From a checkpoint of a small transformer trained on Wikipedia.
Size: 15 layers, width 192, 3 heads of 32 (1 for keys and values), MLP 512 SwiGLU, vocabulary 801, 5.34M parameters.
MLP neurons of a small language model. Each row is named by its layer, matrix (gate and up: input weights) and neuron, and shows model dimensions 48-111. Each number is 128 + 32 x the weight over its row's rms, rounded and kept within 0 to 255. A neuron's up and down rows have the sign that makes its largest values positive.
After each neuron's rows, "fires on" lists the tokens most often at its 100 highest values on Wikipedia text that the model never trained on. A number after a token or word is its count.

L10.gate236 [131 152 162 155 102 135 115 153  91  87 121 123 180 101 191 138  83  97 126  99 126  45 123 118  76 118 108 125 151  83 195 127 147 133 135 130 139 144 157 125 120 109 161 164  78 121  66 148 130 131 164 133 113 159 147 119 114 105 131  95 111 184 176 157]
L10.up236 [175  93 143 163 162 120  79 158 134 103 110  99 115 129 123 147  87 145 131  85 182  88 140 169  74 177 168 132 145 133 123 179 140 156 106 145 142 103 185 111  91 149  83  99 112  74 165  56 133 109 174 111 160 170 113 107  47 190 205 115 121 164 165 129]
fires on: " p" 23, " com" 13, "es" 13, "ubl" 7, " f" 6

L9.gate444 [110 125  80  99  87 117  57 150 123 130 138 103 129  92 106 132  25 147 138 123 111 140 118  91  72 109 159  83 154 136 108 175 134 170 138 173  87 103 133 160 153 163 140 110  59 155 119 191  55 142 107 134 161 169  85 115 137 138 147 135 103 192 120 113]
L9.up444 [165 126 125 121  90 116 109 126 141  84 132 138 197 171 117 190  68  81 178 106 118  76  55 104 106 134  98 137  99 154 147 154 172 150 137 116 147  93  93 133  86 118 164 147 141 128 125 146 134  95 110 156 115 117 149 147 156 168 109 128 125 153 108 127]
fires on: " g" 40, "ce" 13, " b" 12, "-" 11, "re" 4

L6.gate134 [ 96 160 142  99 129 139 162  89 106 117 126 137 106  75  97 167 156 112 161 122  50  82  93  46 183  90 148 122 196 148 127 143 136 156 101 100 104 157 124  99 161 106 123 109 100 147 162 150 165 118 132 113 145 142  86 106  76  72 129 115  60 110 141  99]
L6.up134 [109 141 134  93 130 138  99  87  64 111 120 190 123 108 116 169 101 119 157 117  63 129 117 145  57 113 144 122 105 131 173 116 124 125  99 161 116 153 104  90  66 173 151 132 140 182 104 149 198  83 153 130 133 188 126 137  87 100 109 129  59  45  97 140]
fires on: "g" 30, "le" 12, "ber" 8, "on" 6, "in" 6

L8.gate468 [ 77  96 110 174 131 105  77 104 130 165 140 126  90 154 149 162 176 111 137 102 122 132 135  94  83  55 139 137 122 166 143 159 110 140 157 153 147 106 141 107  87  84 171 135 126  74  73  98 181 142 228 146  81 154 186 121 121 123 153 112 156 124 163 108]
L8.up468 [104 214 129  65  92 173 143 147 141  93 133 151  98  80 106 178 197 181 103  90 206 134 152 129  99 137  91 123  82 142 146 105 132 142 123 158  70 127 141 131 157 161 156 136 123 178 137 102 127 176 126 144 117 169 120 159 112 135  87  77  94 117 139 110]
fires on: " T" 44, " in" 17, " t" 7, " G" 7, "\n" 6, "al" 4

L10.gate327 [ 97  79 202 118 183 143  93 110  65 103 129 132 102  81 127 166 142 134 177 126 137 151 187  89 101 121 111 140 125 153  94 108 137 136 127  75 148 125  89 118 169 110 144 131 111 168 206 156 122  60 123 136  77 117 130 180 132 127 156 114 167 127 143 100]
L10.up327 [174 162 124 125 167 145 174  90 208 124 101 175 142 101 111 134 141 135 164 128 123 124 126 104 139  96 111 190 150 222 140 218 114 131 179 129 112 181 150 147 100 189 160 120  97 133 139 156 117 107  97 101  84  69 165 136 123 134 139 111 163 134 167 114]
fires on: "al" 17, "es" 12, "ant" 8, "ear" 7, "ent" 6, "ry" 6

L8.gate440 [ 75 110 196  62 104 120 141 175  84 123 145  78 175 117 129  83 160 103 115 126 109  70 104 139 166 120 135  89  57 138  43 132 109 143 186 170 162 146 151 151  72  91 142 123 167 135 109 126 136 110 196 162 145 106 162  84 159  97 130 132 194 114 122  89]
L8.up440 [112 118 115 133 123  92  61  92 108 122 151 115 105 137 149 101 143 164 182 216 134 134 126 148 107 168 157 118 197  99 181  60  93 125 127 133 190  81 141 164  62 132 123  84 158  82 169 114 140  90 195 121  81 108  98 123 148 128 131  95  76 144 185 134]
fires on: " |" 23, "ut" 13, "F" 5, "ess" 5, "A" 4

L10.gate217 [130 102  70 107  68 133  95 123  98 121  77 133 135 139 101 142 142 160  95 109 148 122 153 165  76 143  43 179 144 170 115 159 131 142  98 170  98 145 199 171  64 149 113 119 130 137  99 142 107 125  67 136  94 149 112 155 122  87 140 152  82 154 180 162]
L10.up217 [127 126 154  94 117  83 112  70 119 104 153 156 133 204 152 105 134 124 131  84 134 158 173 141 179 180 126 112 124  33 123  79 123 129 203 110 136 165 148 113  87 119 172 137 115  67 101 133 105  92  72  84 170 185  94 137 152 100 101  90 107 160 146 138]
fires on: " with" 34, "ed" 27, "ing" 8, "ep" 8, "en" 5, "et" 4

L2.gate341 [174  90 209 149 139 153  90 142 165 106 132 128 102 139  92 123 173 117 161  86 140  88 102 122 162 113 112 139 103  72  91 131  86 146 125  83  69 164  68 104 113  74 106 167 118 132  73 136 142 130 212 128 135 112 102 134  69 128 159 180  84 135 158 127]
L2.up341 [ 84 128  93 159 120 201 103 104 124 149 165  99 117 160  87 132 122 144 112 147 134 193 178  84 197 113 118 170 101  72 142 166  76 122 116 145 116 134 134 163 126 103 115 121  92  86 149 114 168  88 100 130 180 100 156 137  49 126 128 102 168 122 169  79]
fires on: "k" 18, "d" 18, "ia" 12, "us" 11, "le" 6, "'" 6

L8.gate354 [ 75  90 181 107 171 103 143  57 134  90  93 132 118 164 165 121  45 200  99 111 130 100 144 172  63 100 108 181 109 150  72 138 159 174  94 129  71 142 140  74 143 148  93 155 149 139 112 105 137 128 129 139 165 130 135  98 170 147  95 125 195 128  70 137]
L8.up354 [ 93  85 113 128 142 126  95 122 140 185 105 118 127 158 151 118 183 147 173 135  51 186 130 199 138 155 127 170 138  98 149  94 160 145 183 150 108 116 131 148  71  88  90 135 146 133  59 146 162  66 155  97 121 121 104 125 111 157 145 142 140 128 146 173]
fires on: " all" 34, "l" 23, "all" 10, "ell" 4, "ort" 4, " with" 4

L3.gate467 [107 108 100 152 101 135 123  95 114  85 143 120 124 160 103 149 134 124 108 175 174 107 151 148 158  81 111 176 112 113 100 124 108 202 169 174 175 174 129 121 193 147  88 161 122 139 117 120 108  93 143 106  37  60 176  58 152 137 137 156 124 157 134 126]
L3.up467 [152 197 112 165 133  98 114  94 142 117  82 118 150 123  89 199  96 146  66 136 130 131 135 143 149 205 129 151  75 125 127 157 172 137 116 117 153 149 115  68 114 148 125 150 131 163 157  72 121 164 132 162 115 172  77 119 102 132 102  96 116 126  72  64]
fires on: "y" 39, "ed" 17, "n" 16, "he" 7, "am" 6, "s" 5

L8.gate132 [ 78 104 132 164 146 102  83 165 110 121 131 177  89 192 142 125 104 192  82 138 114 128 103 175 167 126 122 160 105 120 146 135 113 192 147 159 110 127 131 106 133 108 108 119 122 165 131 105 153 162 164 130 121 127 190 152 152 120 146  93  96 129 128 169]
L8.up132 [150 125 130 116 134 158 109 167 126 127  78 145 149  98 144 158 154 155 148  97 158 124 139 229 127 134 141 171 111 150 156 155 197 124 118 135 170 118 118 129 141  96 130  84 182  84  91 102 191 102 136 168 187 200 114 100 117 100 119 159  94 108 150 113]
fires on: " the" 42, " |" 25, ":" 6

L2.gate493 [ 74  79 190 164 170 127 124  78 139 126  94 144 171 140 133  90 134 175 135 144 125  69 155 161 115 144 176 140  86 144  98 136  56  90  90 129 123  91 143 172 104 134 117 149 136 209 106 122 164 131 127 166  66 120 122 166 145 153  76  87 162  82 156 128]
L2.up493 [179 167 116 154 166  92 178  88 119 136 132 151  97 107 112 143 192 137 180 170 131 147 175 106 193  75 173 101  77 175 147 109 146 122 145 145 123 208 125 158  99 104 130 125 165 131 130 157 157 166 127  63 127 113 132 114 109 161 129 125 124 109 132 146]
fires on: "r" 42, "ess" 18, "f" 15, "w" 7, " |" 7, "s" 6

L9.gate385 [100 134  95  97 159 115 155  77 112 116 120 127  83 140  86 155 147 105 122  80  51 129 103 147  50 107  97 125  85 199 100 135 147 124 118 147 136  73 183 130 177 135 108  99 125 105 162 104 146 166 117 131 138 126 105  89 117 142 111 140 134  76 137  93]
L9.up385 [168 159 155 103 139 190 168 102 120 186 123 108 141 120 118 172 143 121 149 118  62 124 187 127 103 104  82 138 146 114 122 127 164  97 118  86 163 159 185  86  97 155 149  86 159 143 138 139 166 132 169 130 110  93 165 123 112 123 112 113 127  96 138 113]
fires on: "amp" 20, "t" 12, "all" 7, "r" 6, "ut" 5

L2.gate124 [126  99 113 114 168 130 118  88 148 110 179 150 138 140  83  72 134 115  97 185 135 113 146 167 123 161 103 120 128 114 138 171 140  69 133 131 130 119 109 147 172 149 110 157  88 108 143 105 115  95  93 170 112 155 154 138  77 115 156 105 144 148 141  86]
L2.up124 [152 135  98 137 116 123 136 110 155 136  93 126 121  95  55 142 130 152 132 133 108 101  44 158 103 108 108 133 139  74 144 116  69 180 138 131 134 131 146 137 151 161 159 125 129 157 144  72 153 147 138 123 118 119 129 143 137 148 180 150 171  74 135 133]
fires on: "ar" 39, "ay" 23, "ight" 19, "ant" 5, "r" 4

L2.gate132 [137 178  81 100  90 123 139 135 150  91 142  39 145 170 109 135 183  99 139 157 155  90 183 125 149  94 138 126 136 145 129 115 143 131 126 107 149 129 111 187 103 114 173 195 146 134 137  72 160  76 123 165 111 123 123 177  62 163 126 105 157 117 131 134]
L2.up132 [145 118 154  77 103 107 122 134 184 119  54 122 147 125 177 124 170 174 151 124  97 144 154 186 158 160 127 134 156  78 154 201 132 155 106 163 115 119  94 150 109 110  91 125 119 183 139 131 104 117 162  75 135 118  76 135 135 144  74 117 107  84 115 122]
fires on: "t" 31, " of" 23, "et" 14, "ed" 8, "s" 5

L2.gate22 [141  97 139 108 138 119 171 155 103  64 185  98 131 125 114 121 191 183 116 128  74 132 122 163 141 130 119  82 156  68  73 103 153 126 160 163 149 150  99 187 131 117 112 139  83 124 138 102 133 124 155 166 101 112 129 164 142 106 150 152 126 154 203 159]
L2.up22 [ 97 124 168 108  90 165 136 158  85 150 107 148 107  93 122 163 102 149 161 104  86  67  78 152 111 108  52 104  80 101 175 179 149 152 146 150 106 178 101 156 186 129 154 109 134 109 143 137 182 151 130 148  89 128  96 100 162 100 134 149  99 112  83  88]
fires on: " Ar" 27, "r" 10, " ar" 10, "ar" 9

L7.gate262 [137 144 164 123 105 121 144 154 110  84 146 104 149 146 144 198 108 139 149 110 115  80 121 121  80 147 103 112 189 110 178 127 128  85 158  91 140 158  95 137 131  95 125 134 165 104 138 145  79  99  76 130 161 157 131 150  94 152 157 152 109 131  77 114]
L7.up262 [132  75 161 132 156 123  97 113  83 144 140 121 103  96 161 141 105 159 149 141 162 101 142 148  94 134 124 143 125 149 135 141 103 135 122 127  85 111  93 107 137 107 114 104 136  53 108 130 119  23 122 149 136 133 110  97  96 172 118 145 146 178 147  73]
fires on: " f" 38, "nd" 22, "and" 9, "d" 7, " g" 5, " p" 5

L9.gate7 [152 111  93 122 157  67 101 161  79 140 136 130 163 119 118 103 146  78  74 159 108 116 101 190  95 133 166 139 141 129 143 117 126 112 142 104 147 159 182 118 118 196 132  95 170 117 154 149 153  92 164 111  86 140 143 128 135  83 145 196 124 132 161  98]
L9.up7 [185 174 145 135 118 144  96 163 115 110 143  90 129 149  74  68 148 137 107 139 174 114 144 155 115 143 119  51  88 161 133  47 168  88  75 129 163 160 124 122 122  32 105 161 125 169 114 121 115  83 152 119  87 112 140 162 173 114  99 140 135 152 143 163]
fires on: "er" 27, "ed" 9, "am" 7, "ing" 5, "ter" 4

L6.gate491 [ 69  82 172 129 119 149 100 162 149 137 104 127 148 129 135 119 140  99 168  94 183  71 141  82  90 115 140 161 116 100 146 137 138 103 189 112  84 125  90 109 122  90 107 126  82 144 110  61 147 120 118 135 118 163  83  99 179 145 106 193 162 166 103 136]
L6.up491 [ 93 136 154 125 129 190 168 132 105 168 110 153 127  88  71 118  97 155 105 145 133 104 146  52 120 113 143 152 139 122 160 105 120 109 129 160 105  82 139 119  86 110  81 130 143  91 118 130 161 100 115  98 110 120 110 179 141 122 109 134 110  90 102 117]
fires on: " other" 15, " work" 10, " she" 9, "g" 8, "k" 6, "le" 6

L2.gate195 [110 106 156 108 165 130 160 117 137 101 115 123  13  98 135 142 130  46  95 158  91 129 109 125 146 124 132  76 112 129 147 112 138 154  64 147 160  67 130 124  99 118 184 124 109 153 141  38 167 109 114 162 113  93 109  82 149 100 102 171 141 138 151 129]
L2.up195 [134  85 187 114 156 162 116  80 205 115  58 133 102 111  73 110 140  93 153 101 141 152  77 130 132 130 165  58 164  32 143 134 174 144 140 172 140 145 128 111  80 117 122  96  90 101 111 132 114 155 116 136 155 168  44 116 108 153 162 119 147 160 112  65]
fires on: "'s" 21, "is" 18, "." 14, "l" 9, "er" 8

L3.gate223 [143 222  93 120 106 144  66  95  90 192 196  76  69 159  90 163 198 126 156 135 126 149 131 107 129 152 109 126 153 140 145 121 128 112 136 121 104 109 154 160  84 176 146 166 140 133  78 121 116  92 128 114 141 133 124 129 113 104  83 141  83 111 168 102]
L3.up223 [ 71 105 134 137 138 122  89 155 118 146 230  96 124 129 110  98 155 131 100 116  89 142 100 155 131  90  69  70 135 110  97 142 193 183 107 153 141 156 152 145  98 159  73 145  79 170  91 124 123 114 133 195 111 186 107 117 129 136 108  94 177 119 122 108]
fires on: "==" 42, "igh" 11, "ity" 10, "th" 8, "en" 7, "ight" 6

L3.gate302 [ 54 219 202  66 168 167 121  62 116 132  83 135 130  96 110 149 140  88 149 128 107 214 127 126  88 116 131  91  99 147  96 127 110 161 130 132  88 203 116 120 135 155  94 186 115  54 161 145 140 157 144 141 134 184 138 131 124  90 151 148 157 153 125 115]
L3.up302 [185 104 191 149  79 113  81  29 115 140  77 142  90  60  82 140 101 108 153 148 126 117 123 141 128 119 169 181 127 136 143 121 165 125 114 145 128 155 112  94 154 118 145 183 107 141 167 109 121  59 189  83 191 161  96 154 101 128  88 107 132 100 158 128]
fires on: "in" 31, "n" 13, "g" 11, "t" 8, "k" 7, "ak" 4

L7.gate409 [160 124 106 195 137 159 110 149  91 153 110 147 109  79 135 171 119 140 165 113 142 139 107 143 102 116  73 162 101  77 171 122 167 162 151 176 132 102  71  75 171 107 117 143 119  83 182 149 158  90 212  89 162 108 149 128 141 132 198 148 180 180 164 153]
L7.up409 [140 101 137 137 145  91 104 136  89 163 124 157  76 111 138 132 113 140 114 107 118 131 121 145 111  88 121 136 114  41 198 140 124 127 172 179 124 131 155 159 154 148 183 172 112  86  60 125 147 143 157  91  93 137 134 131 115 103 158 125 144 181 150 151]
fires on: "l" 44, "im" 12, "ing" 8, "m" 8, "er" 7, "in" 6

L3.gate68 [105  95 133 127 150 154 190 135 170 141 126 111 110 154 103  97 138 158  96 183 144 134 136 159 115  61 140 131 126 175  82 149 150 149 134 127  71 144 132 100 155 162  98 155 119 113  85 136 115 117 134 123 137 203 174  99 109 128 127 159 141 120 119 128]
L3.up68 [138  81 129 153 137 197 111 157 120 107 115  56 166 207 114  89 132 120  91  68 187 104 106 178  94 162 134  87 139 153 134 114  98 112  98 142 121 180 135 149 112 114 121 140  83 164 141 191 169 168 127 153 150 118 116  99 135 130  98 174 165 114 144 107]
fires on: "ies" 21, "p" 13, "m" 10, "x" 6, "ial" 5, "i" 5

L7.gate329 [146 125 103  94 147 161 112  94  66 110 146 168 112 124 112 160 152 123 108  76 182 161 102 113 123 139  95 151 167 122 131 149 151 126 134 141  54  74 220 207  97 169 124 141 147 158 163 154 141 112 158 114  79 109 166 151 166 119 130 146  80 126 150 144]
L7.up329 [120  84 118 171 106 115 103 100 107 159 103 124 131 116 131 123 100  89 114 101 160 153 132 128 169 107 105  91 111 100 160  97 193 167  33 116  96 192 123 148 144 167 116 153 125 146 130 133 103 148 155  94  82 122 130 153 120  96 165 129  98 200 127 119]
fires on: "k" 16, "t" 13, "th" 9, "m" 8, "ight" 4, "w" 4

L3.gate160 [142 177  93 123 153  83 102 163 131 128 184 120 107  92 108  91 117 133 126 137  71  93 152 101 171 173 119  99 118 148  82 117 170 137 152 138 169 121 135 145  63  90 138  71  97 119 157  64 105 214 132 142 118 104 131  84 134 149 174 179 120 138 159 107]
L3.up160 [107 165 167  62 134  88  97 133  59 126 148 111  97 164  79 125 131 149 163  92 110 123 127  93  90 157 150 114 102 105 142 177  98 132 128 103 104  82 137 148 135 147 123 149 188 121 141 138 134 191 140 145 147 125 135  94 137 166 146 181 114  90 118 105]
fires on: "ac" 27, "c" 14, "b" 8, "on" 8, "e" 6, "it" 5

L10.gate215 [125 146 164 111 111 134 127 106 134 197 152 156 165 117 139 121 148 106 145 104  80 164 147 110 138 107  84 115 145 155 153 153 141 104  81 108 147 159 133 138 181 128 120 137 145 198 105 150 128 149 159 160 161  98 114 174 205  74 124 117  81 172 136 160]
L10.up215 [133 135 112 133 110 103  93  85 131 155 126 148 123  93 173 106 141 121 123 122 128 162 146 135 104 157  96 193  83 118 143 138 130  87 130 150 133 117 113  84 132 136 124 130 121  93 140 104 130 115 102 105 170 124 192 137 171 120 140 161  69 175  64 180]
fires on: "===" 30, "in" 14, "i" 12, "r" 7, "v" 6, "==" 5

L10.gate412 [163 128 155  62 205 104 124 126  83 153  99 109  48 123 148 128  98 123  93 157 149 118 140 168 159 163 100 122 106 160 241 114 120 143 177 152 152 129 114 148 142 128 160 134  58 120 178 104 169 149 152 118 123 149 104 110 111 164 164 118  99 166 129 164]
L10.up412 [161 138 165  95 108 123  55 117 127 131 134 174 120 120 130 158 103 113 155 104 141 117  98 103 106 116 151  67  80 165 156 130 102 124 145 121 130 123 117 185 125 132 147 135  87  94 103  96 119  87  98 104  95 198  76 124 148 139 174 118  99 156 159 140]
fires on: "l" 34, " all" 32, " and" 14, "er" 6, "el" 4

L6.gate426 [122 141  94 130 152 117 125  91 132  88 143  88  92 113 139 115 136  87 106 126 120  67 122 136 229  62 122 147 118 135 122 167  99 133 115 149 132 146 209 158 152 140 128 114 141 131 144  97 130 162 192 170 172 131 190 179 111 144 136 168 112 106 136  83]
L6.up426 [144 142 137 138  85 112 134 100 150 125 120 116 127 124  79 122 134  87 140  82  98 135 135 136 132  66 114 158  85 118 101 195 125 134 169 202 133 126 151 128 133 124 110  65 187 128 143 163 112 103 160 183 154  95 131 117 127 151  97 206 137 143 200 117]
fires on: "an" 28, "er" 19, "h" 13, "a" 4, "b" 4, "ff" 4

L2.gate373 [182  73 230 117 174  81 133 103 133 122 153 151 160 145 130 139  92 192 120  94 138 169 125 132  71 103 138 143 112  83 131 113 158 121  99 140 117 136  73 187 178 104 125 111 107 153 131 157 112 130  84 156 142 109 129 136 112  89 120 118  76 156 141 100]
L2.up373 [162 125 181 145 150 168 125 111 142 115 142 123 145 145 156 143 138 162 140 142 119 115 137 116 113 135 107 134 102 146 168  78 134  55 168  88 112 158 117 142 131 186  61  48 148 109 196 116  97  92 138 148 118 116 171  58 123 130 129 104 110 128  96 111]
fires on: "en" 14, "age" 13, " of" 11, "ity" 11, "ent" 10, "ember" 8

L7.gate498 [121 203 135 139 105 105 107 134 100 112 119 187  78 100 141  85  89  59  84 138 189  66 132 105 144 151 133 172 129 124 138 150 148 177 178 105 107 157 124 111 111  44 102 141  97 130 134  89 157 133 150 193 161 114 159 150 183 115 121 146 152 122 103 171]
L7.up498 [105 156 112  90  81 139  78 137 101 143 131 157 128  80  95 165  88 139  77 134 146 110  22 161 127 115 125 159  80 131 111 118 202 121 155 106 129  66 139 178 148  52  90  16 147 138 123 159 102 130 103 146 130  93 101 126 137 128 127 112 126 124 110 137]
fires on: "===" 47, "==" 15, ":" 12, " ==" 8, "u" 6

L2.gate38 [132 105 137 130 124  99  64 201 106  76 169 174 120  77 159 122 131 168 149 122 117 103 125  67 154 110  87 103 155  76 128  40  99 144 151 117  99 148 127  61 101  81  95 127  91 135 159 136  54 119 130 153  97 106  85 149 134 152 145 127 150 120 141 111]
L2.up38 [126 129 123 133 131 136 194 106 176 169 121  76 152 213  87 124 102  91 107 140 191 177 129 171 130 144 184 146  94 166 148 185 133 140 110 157 148  85 156 202 129 175 156  95 183 102 104 111 161 151 114 112 150 140 182 122 120 101 115  95  91 146 148 172]
fires on: "s" 12, "u" 12, "o" 11, "\"" 6, "am" 5, "f" 5

L6.gate398 [ 86 169 155 143 159  76 103 161 107 116 125 180 144 165 157 222 130 103 115  75 119 130 135 107  97 175 133 129 115  83 133 163  40 184 184 120 138 128 138 166 146 164 160 106  74  92 157 123 111  92 136 152 142 176 145 120 118 127  98 154 110 118  92 130]
L6.up398 [183 104 119 188  57  80 134 114  84 103 154 142 136 154  93  93 112 187  95 121 168 160 127 149 143 146 117 162 121 123 139 106 128 148 150 130 121 113 162 172 115  78 137 157 104  96 131 133  39  72 145 110 108 142 145 125 120 119 198 150 150 142 115 212]
fires on: " G" 14, "g" 10, "i" 10, " R" 9, " g" 9, "-" 9

L10.gate60 [163 114 118 185 101 101  99 102 114  69 120 139 149 128 163 196 109 136 138 140 164  87 110 128  79 118 137 136 142  89 154 106 100 148 143 119  96 143 188 152 128  79 163 146  99 106 155 155 113 146 115 179  90 134 127 167 123 189 141 120 108 134 118  89]
L10.up60 [158  86  94 134  80 103 156  71  99  99 160 128 145 132 128 113  81 175 102 155 141 145 162 140  76 123 139 155 145 160 170 113 144  98  88 160 162 111 110 145 138  50 210 132 132 144 101 160  75 101  81 147 179 113 175 141  92 122 153 123 140 125 162 109]
fires on: " s" 47, " C" 17, "S" 7, "s" 6, "C" 5, " G" 4

L2.gate86 [ 85  88  99 137 132 114 143 137 174  74 138 128  97  98 170 181 133 115 134 161 101  17 153 202 101  93  87 128  93  61 134  95 163 167  65 117  99 128 129 141 105  97  94 123 146 151 129 125 125 155 163 114 159 108 169 111 138 114 142 197 197  90 125 162]
L2.up86 [120 176  83 123 139 175 111 147  91  93 104 112 102  71 191  83  96  99 121 113  56  91 127 168  87  85 147 154 172 149 115 104 158 116 156 166 129 146 133 162 108 110 114  38 106 163  83 168 101 132 152  97 122 113 168 121 191 160 139 167 155  97 104 183]
fires on: "–" 46, "b" 11, "ell" 8, "th" 7, "pt" 6, "l" 6

L3.gate150 [177 161 128 148 153 141  74 163 109 122 173  88 115  87 143  71  74 138 112 149  77 115 118 148 176 182 168 161 137 171 169 100 145 102 118 130 100  93  94 129 161 101 150 199 196 128 102 186 149 151  74 179 148 184 142 132 119 126  65  85 126  91 102 131]
L3.up150 [189 120 106  81 112 113 118 149 139 100  27 199 114 113  84 136  75 124 123 169  98 105 113 180 154 128 120 108 172 236  50 197 104  98 133 124 126  89 116 109  87 140 119 132 103  95  94  82  97 135  71 111 165 138 147 107 128 102 111 132 149 183 132 123]
fires on: " the" 22, "on" 14, "'s" 10, "al" 7, "our" 6, "o" 5

L2.gate119 [ 92  60 105 147 128  91  94 112 146 177  87 130 125  46 132 112 208 117 161 101 110 137 139 132 217 172 114 148 116  98 123 148 132 109 139 113  95 126 105  83 192 142  94 154  92 149 197 120 113 174  99 125 180 139 108 124 144 123 136 156 131 195 121 125]
L2.up119 [148 159  92 134 188 131  97 164 110 138  95 229  96  79 144 141 107 109  83 158 105 126 189 160 145 156 171 139 144  99 152 168  58 143 118 126 151 176 127  94 105  82 119 124 141  71 164 106  60 105 137 138 152 139 212 122  93 140 136 152  94 114  79  89]
fires on: "i" 16, "d" 13, "io" 10, "in" 10, "il" 9, "y" 8

L3.gate506 [159 185 128 142 147 100 116  64 133  96 117 142  86  89 174 132 114 118 104 139 137 131 145 132 148 162 121 132 173 137 137 146 137 171 189 136 179 177 127 120 128 125 102 177 156 109 105  83 108 153  92  94  59 168  94 113  75 147 124 133 141  91 116  84]
L3.up506 [129 173 106 119 115 112 153 122 111 120  92  99 117 148 103 126  97  72 107  77 130 120 162 161 141 157 147 164 127 118 140 201 152 105 168 135  92 192 156  88 143 126 112 145  77 125 112 127 171 145  37  81  89 153  91 124 145 125  86 152 160 131 112 140]
fires on: "or" 28, "y" 19, "ed" 15, "ers" 9, "ies" 7, "t" 7

L2.gate472 [167 156 189 151 158 125  95 179 134  78 145  72 145 118  94 168 115  86 173 127  73  98 101 154 104  71  98 191 112 175 164 166 137  97  77 149 138 109 129 139 134 127 154 142 126 172 127 101 163 136 111  91 123 129 121 109 132 139  63 102  90 127 125 100]
L2.up472 [106 161 130 167 169 122 189  71 125  84 134 105 136 174 123 114 119 183 166 114 147 173 104 125 146  55 142 169 120 195 175 158 166 126 202 165 146 128 107 150 171 139  65 124 141 105 102 139 131 133  87  93  98 117 158 116  82 107 181 114 112 144 147 128]
fires on: "ear" 26, " |" 22, "ry" 20, "ies" 6, "s" 5

L7.gate358 [120 180  79  68 117 101 195 103  83  92 137 137 102 155 118 161 121 134 198 103 129 106  88  89 137 100  98 133  45 154 124 102 118 104 124 157 140 120 137 101  81 173 136 156 164 111 159  92 151 175 124 166 139 193 150 152 160  93 127 157 130  70  76 149]
L7.up358 [130 150 144 104  79 160  96 112  96 119 125 123 178 148 156 138 126 138  95  95 142  99 116  40  91 130 107 138  82 168 120 175 123 105 111 123 125 144 132  84  43 131 153  89 133 139  93 109 171 183 160  97  96 188 142 160 156 139 149 147 114 148 156 177]
fires on: "-" 67, "–" 7, "t" 7, "ut" 6, "os" 4

L9.gate105 [134 119 140 152 110  38  98 116 115 141 161 133 147 128 139 154 176 124 136 142 164  58 121  90 111 124 139 118 160 102 170 158 132 210 128 161 114  99 132 132 111 131 181 136  98 134 148 149 123 164  99 182 123 180 105 170 122 161 135 171 109 166 141 146]
L9.up105 [142 152 154 109  83 140 118 140 122 102 131 134 131 114  76 194 125 142 164  92 166 102 134 119 108 159  77 117 129 166 221 118 135 110 132 120  88 140 113 134 138 117 108 150 173 195  60 122  83  89 135 108  96 168 169 165 177  83 149 123 114 124 130 223]
fires on: " G" 79, " g" 15, "G" 6

L3.gate344 [150 119 150 130 182 100 133 120 107  91 120 138 142 108  65 130 148  80 162  59 101 118 130 130 164  76 156  56 128 163 191 114 131 123 113 144 107 150 104  91 175 175 103 116 144 139 109 143 129 129 141 173 105 128 163 113  72 133 156 174 108 131 148 143]
L3.up344 [179 162  46 176 165 115 166 188 101  89 164 127 159 119  90 158  73 132 128  82 116  58 114 137 114  88 124 134 117  97 140 168 120 162 123 169 134 131 149 105  69 145 135  87 137  84 131 176 111 118 130 132 154 110 185 167 163 106  87 180 130 113 216 112]
fires on: "en" 18, "b" 12, "er" 10, "ar" 8, "ass" 5, "at" 5

L8.gate152 [178 132  87 111 163 150  95 119 149 136  40 131 138 173 131 172 166  98 135 138 143 134 143 169 158 127  97 143 188 126  89 141 111 139 139 107  77 121 135 167 117 197 137 170 117 182  74 101 144  75  79 135  72 125  90 160 116  87 202 122 169  52 134 131]
L8.up152 [115 152 101 132 111 151 143 119 149 119  83  85  79 122 129 132 173 189 144  96 103 137 209 130  89 112  96 112 164 129 112 164 158 187 133  74  99 126 142 127 105 157 144 147 132 196  96 136 112  82  98 100 154  97 128 115 128 107 198  84 119 145 167  74]
fires on: "ed" 28, " from" 24, "ing" 21, " of" 5, "ate" 4

L3.gate51 [136 137 118 103 121 106 111 125 119  63 121  35 185 121 151 117 116  94 133  83 106 120 170 156 155  93 160 141 142 115 129 117 107 120 155 153 144 132 160  90  82 149 168 136 120 106 169 115 141 134 177 193 144 124 134 103 177 146  94 186 117 158 174 130]
L3.up51 [145 164 138  62 119 137 134 102 104  64 130 118 170 115 102 154  49  91 113 123 141 140 158 110 153 136 136 129  94  81  60 142 120 109 167 136 104  98 121 101 118 132  98 120 125 143 100 157 112 173 158 150 148  73 163 103 142  89 168 161 106  46 128 146]
fires on: "oc" 16, "it" 12, "b" 8, "r" 8, "im" 8, "ol" 8

L5.gate191 [136  88 185 171 126 162 152 118  40 106  50 142 101 137 173 123 156 190  97 109 145 165 175 114  96 109  94 177 157 120 123 139 136 131 149 155 124 135 165 215 170 165 122 149 164 126 113 110 113 136 161 118 169 112 181 162  95  71 154 127  90 164 106 191]
L5.up191 [132 137 127  93 101 147  90 139  97 132  92 145 173 139 148 152 180 153 143 119 150 112 194 125 118 141  96  96 124  25  94 135 153 159 139 132 166 107 134 156 114 117 113 112 205 158 179 146 130 122 117 128 143 115 149 156 159  90 141 168  80 146 157 173]
fires on: "et" 18, "ent" 12, "en" 9, "eat" 6, "ment" 6, "ation" 5